config.yaml
num_attention_heads: 6
num_key_value_heads: 6
hidden_act: "geglu"
positions: "rope"
tie_word_embeddings: false
init_std_o: 0.0
lr_mult_down: 2.0
warmup_steps: 200
schedule: "wsd"
final_lr_fraction: 0.0
max_seq_len: 256
doc_mask: true
dataset: "wikipedia_en"
MLP neurons of a small language model. Each row is named by its layer, matrix (down: output weights) and neuron, and shows model dimensions 160-255. Each number is 128 + 24 x the weight over its row's rms, rounded and kept within 0 to 255. Numbers have three digits each. A neuron's up and down rows have the sign that makes its largest values positive.
A block is one neuron, or neurons of one layer that tend to fire together. Before each block is what it responds to, as a language model described it from the Wikipedia text at the highest values.

Description: Month-name fragments in dates. Middle word-pieces of split month names in dates, such as Jan|u|ary, A|pr|il, Mar|ch, J|un|e, plus commas and year digits inside dates.
L6.down101:159091090157165162109088046127147130094062101138135133069153129082101119149140105115154095139085097108089088138147094151102103104138119148149114128109123148112096128138188148092141093108113088142129082088143171122137091126126165129122143144139119116097152093132200135112067127126129159134
L6.down141:125129146148164137160132076143178152152104101102155055127112149129132117123141088124165098096123145126138173141121112125176091116157095092158132127115126172123089146108151114097070121093113142153114120139093150160153117166085146154150090126106128154147097107140141116125125091157179126131
L6.down217:145166087088118098163128099164205144151164123100128131109112109145102133142135164116125127136093093131095144102103127133131147121085133135130142133133132114162135175134090104162153138134126153145151108100142128136152094134091124111121131128110152123132136085154146082077102094146136076133
L6.down265:086077114160104128121105165109157146136153114136123160133119141097135133127174142113130146130089131140156151130097161134118171127105125186118121147129139100128076129161120077161166116097114175109095106150113107110157119152150113170146141171107104100121132141128114152163094140128150108121
L6.down321:032142082119145141133105107082135089149144166121078136122150181150132125184108151156162102161154093127121137155135079094177104149110186133124121174130139174111114132160108101120114128125138158149113139195137160098133170152120161110152133148142137158116171074175171175140130118142123121109
L6.down364:125129138117134154119144096104128134142103111101118127123088145084152102114138126128143107168097154098141059137108144158146136111115138158098122149141122133139111097164128125120136145140129131129138098156107123150110147093144137107129158111094126071143182137129114132075085150170118103123
L6.down405:120124150153120101087129134116150133114103122128131148101153092122206088052143123114104122101098182147127164103073135132146121156119141107134098098109150108109163159119135118083133133146103119135151147175108098099131123154119115154117091131083127107120169097147127123096132177158138117109
L6.down482:117121142150155108118107105134147189097118150110142104115122164070179143164165135130145094115115127132147139133136109113127155136102109144064166108115105151055169129123142107152153130112155130093170150115101096170156180070137088150136076139105104078112148143140117118158113137186100135145

Description: Person subject completion. Final token of a person's name or pronoun that begins a sentence or clause in biographies and plot summaries, e.g. Dill-on, Coop-er, S-he, plus "and" joining two names.
L12.down18:129122150138109106180115110118089145136147114128118132141124143112103147164135136189165187150119108100176137114156120143129144119092102126123099164151078139135117126144164145152094110116143130123111154137166159131130111135169121170133145128119083154126112114093148158128115129172120141162
L12.down30:162119136110125140180123107137091147128126120112152113112133111114122139131153123093089152135095165172159084171100086102115118097126131119145147135122122135137132101134128101169146126111139150180091163102178125134132124122152111106135130127092094144137134116127149125162121136102136151126
L12.down205:142129152158123131137159155165129114136145156135159098133102134115122109114120118105160114132116132114138092107143153153147114115130138156143118137129129128121115197111147128107111126096106177076134150045111144116119123130143127129090136135177074107170075148125106144105137124157090127118
L12.down255:121110129136105129142155133105132188168217125132183147115101126142133142126138129125171103134129138163133116157124125113166122116137118135126126124153150133117100136125116174113155098145111173117127132135136095130109158120105144127126105176133079098109118114169131105173137118108126157124
L12.down364:139187135115109118107108113119118125122136135148182110128118148132136145141100130123139144119115133110122168120135169090123101160149160139163123133109149153112107125138110086046151101124135120150137112133146153112172089135086146134115131138093126131147094122100120144132141114098160096091
L12.down370:129130140124114163154172134129154148094213170145131117163132086147145140131153186118122121129158130130125091159110081125143136113078124123137133143080114131105122111142114144098117132158151129129151076168139120145126132144090120113123123099129136149161159114133121143117137149155135131102
L12.down418:126132111122093155134121116154118139159119127125124106099172171119083128109097084161140104154104123152124143135136117104099200138136110137126134116136173160155143138119161092146133123195122129151133112095112176148131157137118117141085180100165118169104117131101143146121140147108144138121
L12.down455:125114125116163121157126135076118143114096139145175122135116159152110131105109095112181110158136146166137149135105103112156075146169114112085174093122173118121099155151089189070121100126126166103131090113163129132111094101143114102132122139133096132139157122052101122120161132157161082180

Description: Adverb/connective word endings. Final word-piece that completes adverbs and discourse connectives split into pieces, such as howe-ver, earli-er, l-ater, furtherm-ore, sin-ce, eventual-ly, also some verb -ed endings.
L7.down246:153100147077133164105146134120112121128178152168133162148134124096118137123156106147166185110111148144134137066129124155161112137127126137158131105117138147172151147128121141090155125119133129127146114115115107145100148152125071159109166145113081125145118126117116159128079094091138145157

Description: Plural noun endings. Word-final pieces that finish a noun, mostly plural endings like -s, -es, -ies (examples, universities, mosques), plus the o of "who".
L12.down17:134113137093108153113112107107123138103112157135111151162151113138154075127138075118137129099138170189113130149131174111114100119122131135110100146060113155128189121185140129139102088144160137090102136124104133135131105104116112098109119152131128103157102095141129122137115133117139121124
L12.down68:104143079114142146101142118159093114145169131157136161149151086121120121115147169123141107107134139159107161092140131125125164136124116107089123117174113114129122129149133144143138115151169137109163147122138105173155104156164148118120143127137186142134137152118112141110120130114133124087
L12.down104:122096122114139153109119121098135107173131111149107110104089117135148159142134106097139133137162112169149146095180130095148137083138103127120117126107109105118097121168095097133128097118106136147119120124140126129119156143116149112096128167117094165165155120102149127130143137159143119155
L12.down190:120185135101109174172161154138117143147109102121107117149144128151131127109112151102127159102166132150104150138133096106164110153106189076158127140127105113137139135144061133124152122159132140124128127124120150172134088129159128137103153116146113139143147131139178150137078151187143090141
L12.down296:126132117176129122104128132143136172165056115108138098139118141125121186144130115138129148124115119128167095131102130117108109151134111109103131157115153128105135120124118142099103136189121151140128143137163116140154104148147109159168128149096106163109169112146149132116112129130092151105
L12.down343:153143121166165113142123108110153146132173086130092100120143111118175084137127116136133083103114138099099149156132159146126127135109162174142108130126123137124133141092115076150144173118121123099146136123113123151116168109144161105150144123110125164130134135162154145121119143135161162093
L12.down382:083127159142101122102122097129157162135141131146119077071141115137101168160129159117172107133109158126190086114183121119121145124112133083080134161125136137135143123168152107132133123111165134115139141133113136105131144122099088117060125139111101141153119126090091144108118121175109138112
L12.down502:137123154156137158114149172074140133135152110165112122139147141139146169153182141116108122109102106114135110137113089164125122134166138129115105118110147142107123190116108170157134116143150144152168133096142133112108139118070063119101116131122118104133133099175133129159118139126105088155

Description: Coordinating conjunction "and". The word "and" (sometimes "or" or a list comma) right after a noun, name or adjective, joining it to a parallel one, as in Russian and German, Kendall and Ryan.
L6.down63:142140138155102142141143169124146113154154111136155112136112157128089136087143169110121114135110132118091133138113141124152084124116119139135110131115116154107127137162116169139137115106115098121114170124118124101129107115180170128105112134137118140137138144175106109100154143131144137159
L6.down88:146125111144145157147139132136148164117098147141152159086087136184103152130143126115144122131119127097153096132132123147104121077111150144139098129110120132115130144107129139144163102123163122139107098135105153076104117107158154182165110159113139120134134121166089114140146155081109124139
L6.down169:139132081128126134154090121131099146110084100137173148128119090138107088115118161150128147144147092176104162131171089106144133085121092076114158112141105097130135089142137080111131135111075146131151154126144148160136136118168068129146106119153090128140132154087119122127154094144136135084
L6.down226:112111118148176117107124119159141137134100202151116151136160119138105148154136103131167141147135137086102110131104132124132132140077111110146096143139183130078143149137124135145129115100114121106126171145160129163177143150134128121080151112134118107156102107099094085095147103124156072141
L6.down308:080111133111134120088114163110115131082163101130143088116139152088148148140121117096126131112109126139144129129133121140105102135116119165129119124159123120131101080157130130113082151118090134144104147165107112130102089096094133135097101108102115133088116131126138151124104123144140115180
L6.down344:125086142172126093115104139097134098124133152193126138132093103155108114110108156147096106160139134124171151117093135117139147158146068126123126100159102135105149150126093116153122114164105120139109123116143123110153123143167170162142094097113103121120140124094122068125073092135120123167
L6.down413:130120161136141164126123132098124129122184135139074139113123138153125122128111144085116111154098105157140096117112145154117121130139123137140113154104111122138144113112102157097151134105138160124156136115130145173125114072153147109074144140128127093106105111124080111159114158171099136105
L6.down429:130137147129095134112116107129129135114143120128101139139099127123118150117113136118103163133113164116115112099135132104150123100185163141102166117127156132122103104112131167128173149136151115164170139141149131133128112106181133148148144134091092112094144144094104098087150141142096136148

Description: Date day numbers. Day-of-month digits in dates, especially right after "on" (on 3 January, 16 February), plus "on" before dates and fragments like "J" in July.
L12.down6:190127129136131147124122167119128130111074143166177125142172136141117152158143123110189098148093120125116087116145109146086120124136103115112129129148105136131103155094131136096126089120097120160124138111122154138152110114150120137129118093153097119107130164130159131167124115090111117100
L12.down8:119142134119138137078137130145149156080083139123163096132081116139168144115155146177133076143158124152114095093136113134110109145126108138118134136122139128154117127113124110128140133122136147171120172152102171129132097107137117111161092114089117084100124139134136130115128101170145140065
L12.down101:117100167133142149138153139112143119171127156130135107150104156121164108120131139188127092128126141156115101139119110161107121145146139151148138082139085141115089096127167142130108121155167082104127144127142099164134095123126144145125152091109149109139152143132151143133100143159130099105
L12.down121:142100145107148165099152162174109123146161151144148130101160150130157157130107110127081122126104104115118088158132117149150118140143135113088126120119134106095138120107160124130165085093122108143106112140106097151111091157114149116123162144169121116138128103086126082115128128141145136079
L12.down213:129132076113128100139131119126128137164140075170133128078076079138165121128135126118134150113153156151121117105118206125128084149125120133161113116140103097155109097179133140154095119100142155115142086132124126119121134146105118115166085121132097118132108127123135168148121107152138132143
L12.down293:122113092102084121112138146119127111118165113135083106112145176119128166166144127156123105121122097138134137105129130078139136137149106129147166143128157101136171136110094131098157147159143162164127089134153100157128100174142126127167139130156125173114120140145147101106097142146145108129
L12.down316:127139124119168128158098084135185131104161140144107124107125125106118140128135113139141093112106139110170133158146064109170155131127104113135117152165118137123123130120128153151137088106104079157114127127110124097126143088132151127142115115146134106135173144165141119149098106141160189131
L12.down403:078121139126103128124149148143122152145160128150136129150113142116154149161095128161109135136129109167116160122114118083109084105103108134133138100191138098155123078109149077124110148169163171092158081152154146134123111136092153131143138137134130190153196102135109112118107163122145122120

Description: Split-word initial fragments. Short subword pieces like v, c, or, ce that open or continue a word split apart, as in in-v-olves, v-oice, c-riticised.
L12.down57:123153113130109163183133139136128160121162116106088125118120125133138131103121141105101083166109102101128157100098133099121111123120089098156131161104163114113105124165098149125115161110174105134161125161119136142154128106103150126150127108084160127123122165130111146110164112095103160099
L12.down86:121108134121108099101150106087118214145172115123156131109083132150144142155154100107107167134140114126131134150141112121147109084104120152095098123117097147148129146160128114136143104156152094169114159095148138099124108117092106111098118101152121132117132120154158128119096148117160118126
L12.down122:134173108118099135140113157134136099136133084144142167055124157158148119125151131131156164159172123152188090092125126119148165096127098118149148109083124132149191137161107177138146146084151119114158128164118189142154110174106164133157112123149108130094079124146132140157153104140123112123
L12.down166:098097118120166129116103093147134113108167145109114121140130123124182161086119135154137147139102184151123117133148121129161167102120101123093108141092102081119107127083139146131150115106125150119094139124140137153097166134093092104111162134147109135117160190166093130125094145093115126135
L12.down405:118117136128114145145149129111151149120157090118110126108093116076143158147109136091165121139097138148145173117149156162154137122083107157125136126144138108129179112107173139099112150115111106124109076157145151131143117134129136123176105149102155114145171133080110118123179078133153109122
L12.down408:098155148119153136101130115125124129142096142088075134163205086104150141086159128116089105160138123113164115092133192157140119169144106147134109110126125167110137170174093163145109116137124127114125083107123130158128132127139108131139161128118117140132154156138111123112118186110120165094
L12.down431:149143089117149201175115167107075165119152130117146124146157129126129131135124148146121125084146096111057167062130110110116180116136116100139136144157106129116118090150104140099110121137108179113111110133131155100119127108145144148152141137121144169104125158142202112184117104143117120105
L12.down500:130165125117148118117160154139134145121175162119174134112160091156127126127139146118117143125115154135119140163136136160103125142100114154134169138149118114153117150122115117109131158142092130102171115146147122101131157135119151125138134138127113112130158153143116140141106081136099152151

Description: Phrase-ending commas. Commas right after a noun that ends a list item or noun phrase, as in "cattle, horses, llamas" and "penguins, and seals"; more weakly, "of", "to" or word endings that complete a noun phrase.
L7.down9:102124122149148128117147118144148148107172131140110130147105124099103136070128114142088131142116110114122136100106099141091148092129160149164105118111134149136153142106083160104079121138137136129170135119111104137134133124091101111117126118113147141177124109119085143100113169149099135126

Description: Month name pieces. Word-piece tokens inside month names in dates, such as eb in February, ct in October, an in January, also a few near-misses like M-ay-abini.
L7.down377:114132113143139140157106116143063104126127128140128109117129131111118090125143117113149109130092169143132110142178122128123119180169132131159114162070117184150136105137131116096128141184100127136117098130088165105148163142129157133135109127127093124118143149167168084099139139149125097123

Description: Comma after a name. Commas or linking tokens right after a person, place or company name, leading into an appositive or description, e.g. "Leo Tomas," "Royal Oak, M".
L12.down10:089141119135129152165134129164100140108109116097126144122140118146138123116113113114135119126129137124136092146086134115111183102126149145145150157138120121123115130165163131173145102147162160113129116131123143145135067139092129146108127120151125180116128125115134130126136106159106141104
L12.down26:156139143140117101140131120134122147156116117159169137094146171162113154133162139151115161112108144108113080133071113106167156122125107152094134150138153108102167156089111152151116099125097124185087122109139146136133143098147136142106153147116134153128146105121108107092112147117133114169
L12.down52:161104158150127128102096101071114134089140110177163121077124117122122117134116126172128121109150135094107084104131143163137136137142087107155166139169106111133109122144079130140113128118143112111082121114124105160144114131094108122132131089132122117123181125148135152123168137146106151076
L12.down288:132139110111133103084125124172150110121104115129089127116142141158116108124114139104135154105145157095135142115123134134132109124094121158095107142138118162146181086146135096159108114152142088122112173096097141113141133162109106142125142121111136072121124128155125085128168091139147106075
L12.down291:128109157138144123126140137130115153129156075138215167184158138136090098123123152155113106148135141128102110165135148171141150168123138114131097094107106180131135136140072130119111115125129131101119146133126130105069072125089139089116152149128132126154135113126114097148149097169126104152
L12.down303:154107095109111144139125108091174137103091133113118090161142143134128140139126099156145067172137136133136117149082131099104146097149075149154144096130106122120129173137154119173125118092177150131123125125112147086099147131136129134094126189144131135111098148141139121143119096112137128127
L12.down310:206125139089162144128117143127141138171147128129170105134110138116097122141116108145101108102142125152108117116159098101149107105120150080110121093133129108143156102163118159108157111184121146122107093136115141126148115169143099155176164143132144092098149105102115136153129097149155117108
L12.down395:149186127095121088142140151141134119148124124152163114145147141148090143108125148086131103130136119175119128124135136124106105154119148147141106152166136139152113140141111156111170115131115186081087105129139122116151100140124096141170097109139144132080151156133134111125117146132110078102

Description: Adverb-ending word pieces. Final pieces of adverbs and sentence adverbs, mostly -ly (commonly, previously) or ne-ver, alway-s, alread-y, plus standalone not and also after a verb.
L6.down109:117099078092074162156159134128104139121059159154181119112144135132145118110084145128106085136153173114110098184142128175147086132135105099098066124114092113137108127139104145089178105142103108129154134095114083084114112130095134157164142144141101099137160179158120140117113114114138115159
L6.down115:126109164109097152133155113094108120163134127175128111139111161117118141134147148152155084129154147117137161139073092133128118130148134138088115121146098137164120176162099094132157130150130104140116155138102121134148158180121134150122096128115164130145091133061126131154082146111120052117
L6.down151:110138166155154151146143150110139185101114171121095129125124145119121134137157148144168119123075114128179142158090152147089103104148112134098117176150134130145153132126112128076128150156114128111117105121135116111131126127138108122129148146103153138108086161115105116146139186163083144157
L6.down293:133123163120116144143172117081101152096077133129086159078132158094124157121126133123130082129188099123155130128135128161149077129153126154123106123154148125150110119106143120129146169108141145106113136108147136167141099101126105133155139118119160076127111094117156138130177146114121092127
L6.down311:106135127103146122137105140122105079139188140092119129128115086122088091110132137143109144121163126133108140142126135106143154151155129129117121164112166111131134115147133111111129120142141081145129097088150130117126087128097103138169088124147127153146132082083126105112131140153139131092
L6.down316:119137147160133117122119133099144144171148138172158144112114131117173196121152138120113090133148112110113111128072166105102191108169127129173110090135150152116146125101138145114118142141101100133102118118139143160129107117126129169159084170135122140114108102133112147067121167127094127099
L6.down426:126135105066120159096128151094096199162091129091131090149157131151155128143122103134133132140099158130074117091149124140115142139104144177141124150148112100099125121143117134115104127138128102102108159139098192098118104136104167145085145132122145186137068125106153136086152121120119141120
L6.down472:152151159114090130133143129139087074156157111094188083095125085104072115127140139116149125108132150105087129090170090103110125134098104155153139141164129101132159066130142119104139115148165079117127162102118152173113129113115106166115088142126114143104116101092114115148116136192173160132

Description: Plural noun endings. Plural suffix tokens closing a noun split into word pieces, like Vot-es in election tables, pictur-es, play-ers, Nomin-ations.
L7.down278:098133184100133128129156101130145096168177124132097158144120129159071153125097132146088136106091137125134125124160137149104179133142167141079116101126131170090112136137116133107123111125148118140152123150148113107124140148144174116121144104096111156122107121121146132102131122166124173129

Description: Verb inflection endings. Final word pieces completing a finite main verb after its subject, such as -es in makes, -ed in adapted, -s in contains, gave.
L7.down185:121115089118131142142105164137116118095082098118153125135132134132127138155105140142149142119145106156133080116120132109118143132111116167128188176095122149152121118145132145136116100114125126145117167156135160142119089132153120109069136132104125144153122135085144112124104128114143059118

Description: Mid-word fragment after a prefix. Short word-piece right after a prefix-like first fragment, completing a longer word, especially the second s in assured/associated/assessed, plus inventive, providing, University.
L7.down133:094136140119137126176139134148147135109141111132145159139151110139120100142140151124148138155100124126103130123149125113124143142132145124158117106132159122120138139139149178157130152114168156131101122146127141125154134107154167145094124120072172126115168157147141130145168156141148128138

Description: Word-final noun suffixes. Final piece of a noun split into several tokens, often a plural or -ion ending right before of or punctuation: typ|es, Seat|s, vers|ion.
L6.down36:110200126146143130167107132152133140135129191147130104118170109136189118084126100151147100132108129104126136127140122103173136151156092103104091157164105114109174104103089165150129128147149146140132109120108107073159128107139144147116104141117135148133128131120151130152135136160105098133
L6.down41:130185176082100114153126125100151119116139140158157108110135146138158136106101092141109131109135127124159127144115120176118125132166165129144138148110107153129070145159115090173146101115134133106113134119190112099109162103095132151151117129130068113104137124131164123126117124084142103126
L6.down61:080114133152101090116130124115157109168120170122084092134133144146142124107129161186122124161141138080103112148163115095102095128165111126127152078146155138115129153180123130157173131151125090138151116118134122138149088173140123111143138124083198093112150104113134132140166147146155158132
L6.down70:139129143151136091151170164114147091066119151132130122132101126171114096145138154126102152175157097088120116169147166112120120129100133129089124097114127122107132134161129137161118162125094137133118107155143093146139142101098146128129121110162070106099145143144134127112122114134121137127
L6.down84:149118171111144125102168136166158106137142141173087152155157095115116131075129090134116171129120130107150133145110130093126148120135170163109080120137123132109119121144145132133152134129118131137117102139113148168099120172097137163128124109155122167142095153144059108102150140123124122091
L6.down207:137117100127079113129140135106144113110138162131138129112153128132139113104110130095150114148149162146149162067151091107121153147130103102098134096149128119135129085156134170135095094157095130112113087126144124131081059146143156081134133131132136136103182146130137149109130137146105085112
L6.down486:146092150105113099090132127141172118152140169124132125121122130154116117152118118125134149150154100112157097149128119106134140136144108113085120138094098121109098169115118175131130162086157097129132139154146142184143103162149121132149140159122162153142161100117127154093113130112118143152
L6.down489:162165140180120121142103112111136165084121151141094146173113138131086161126121130149128097142149143156120100088113141134159150127158165098141117124126133139144109119133157133171128176145141113139118129116159121096162168153120114110134135102120120137135138120117103161128109140144110099090

Description: Perfect auxiliaries, word endings. The auxiliaries has, had and have before a participle such as been, and final pieces completing split words, like h-ave, ag-ain, oft-en.
L12.down45:149101126143132131129098115153132131102135140121092150110137174138173116144101128136123125134133155108120118137087129113096125150116146126127142131147124155107132132135104140179118095111086140124083126131111116100171122110128119134132149137113107119112145131149137111131146125094138151125
L12.down126:122149186140129089182148117093101148105162099126140132093184114177153118110161140113145133151122137153148096147126116110100138117128132152158152111070124130156146164110114135166110106143129142095187159161131105086123103146111190121141062146138101162135131101118140134138178150160117160113
L12.down210:137165109092099141129116143152148171117060122128129140136104118144079162154099114103134123161148137128120125095138122090110132087111100121145106125129181115135160101136133144138138112139155102076073143141091087124102154127118143140098148113090128117138110108102175102121127122118148156136
L12.down258:153131119167148150156084126107136126120178087118125149125107083117111105120145112136113086147120156173145125110087124137148144162152142117119121156114090125144110102151154121141117145145113103176153142124122112119165150099130112142140127128083119124137155138124162120143106088139094109092
L12.down321:120114162123164130151130139123143131106190115119160124122124119100138104157095130103119135103138146140137142169157109180125170126138105146149145135159129083083120159171135133112121085113101128143131096152128090104120151120129108144121199120164135149110107141152157140128112132137129124154
L12.down400:085127103128147145100091115147116138129145076136123112112096147153094118076133132082143146079117126142106096116127114112141117121144125154124142140123127133124084108111163148136117121086129141166103145128129163163098127122139138174139118112125141125150177103156126163147122141081178144126
L12.down411:181137125103100130139128106127110133126117106106076165116148166097125161097126106134116133130135112141108157110144139168125139112191157131153163134127126101135103097143110154108117129093114137106132115119133146114101123154133136123133120141121078122106119119096137119132104123123117140154
L12.down444:140117159135176132154152081117135119152131118124098193128138119100150134102106117154143166097109084155134116134119128110088119114130103205120079132097090155156089126068150130145150116184126083129098091140156107128085123090158063113155124134106089138139119150113152117136126125125138146152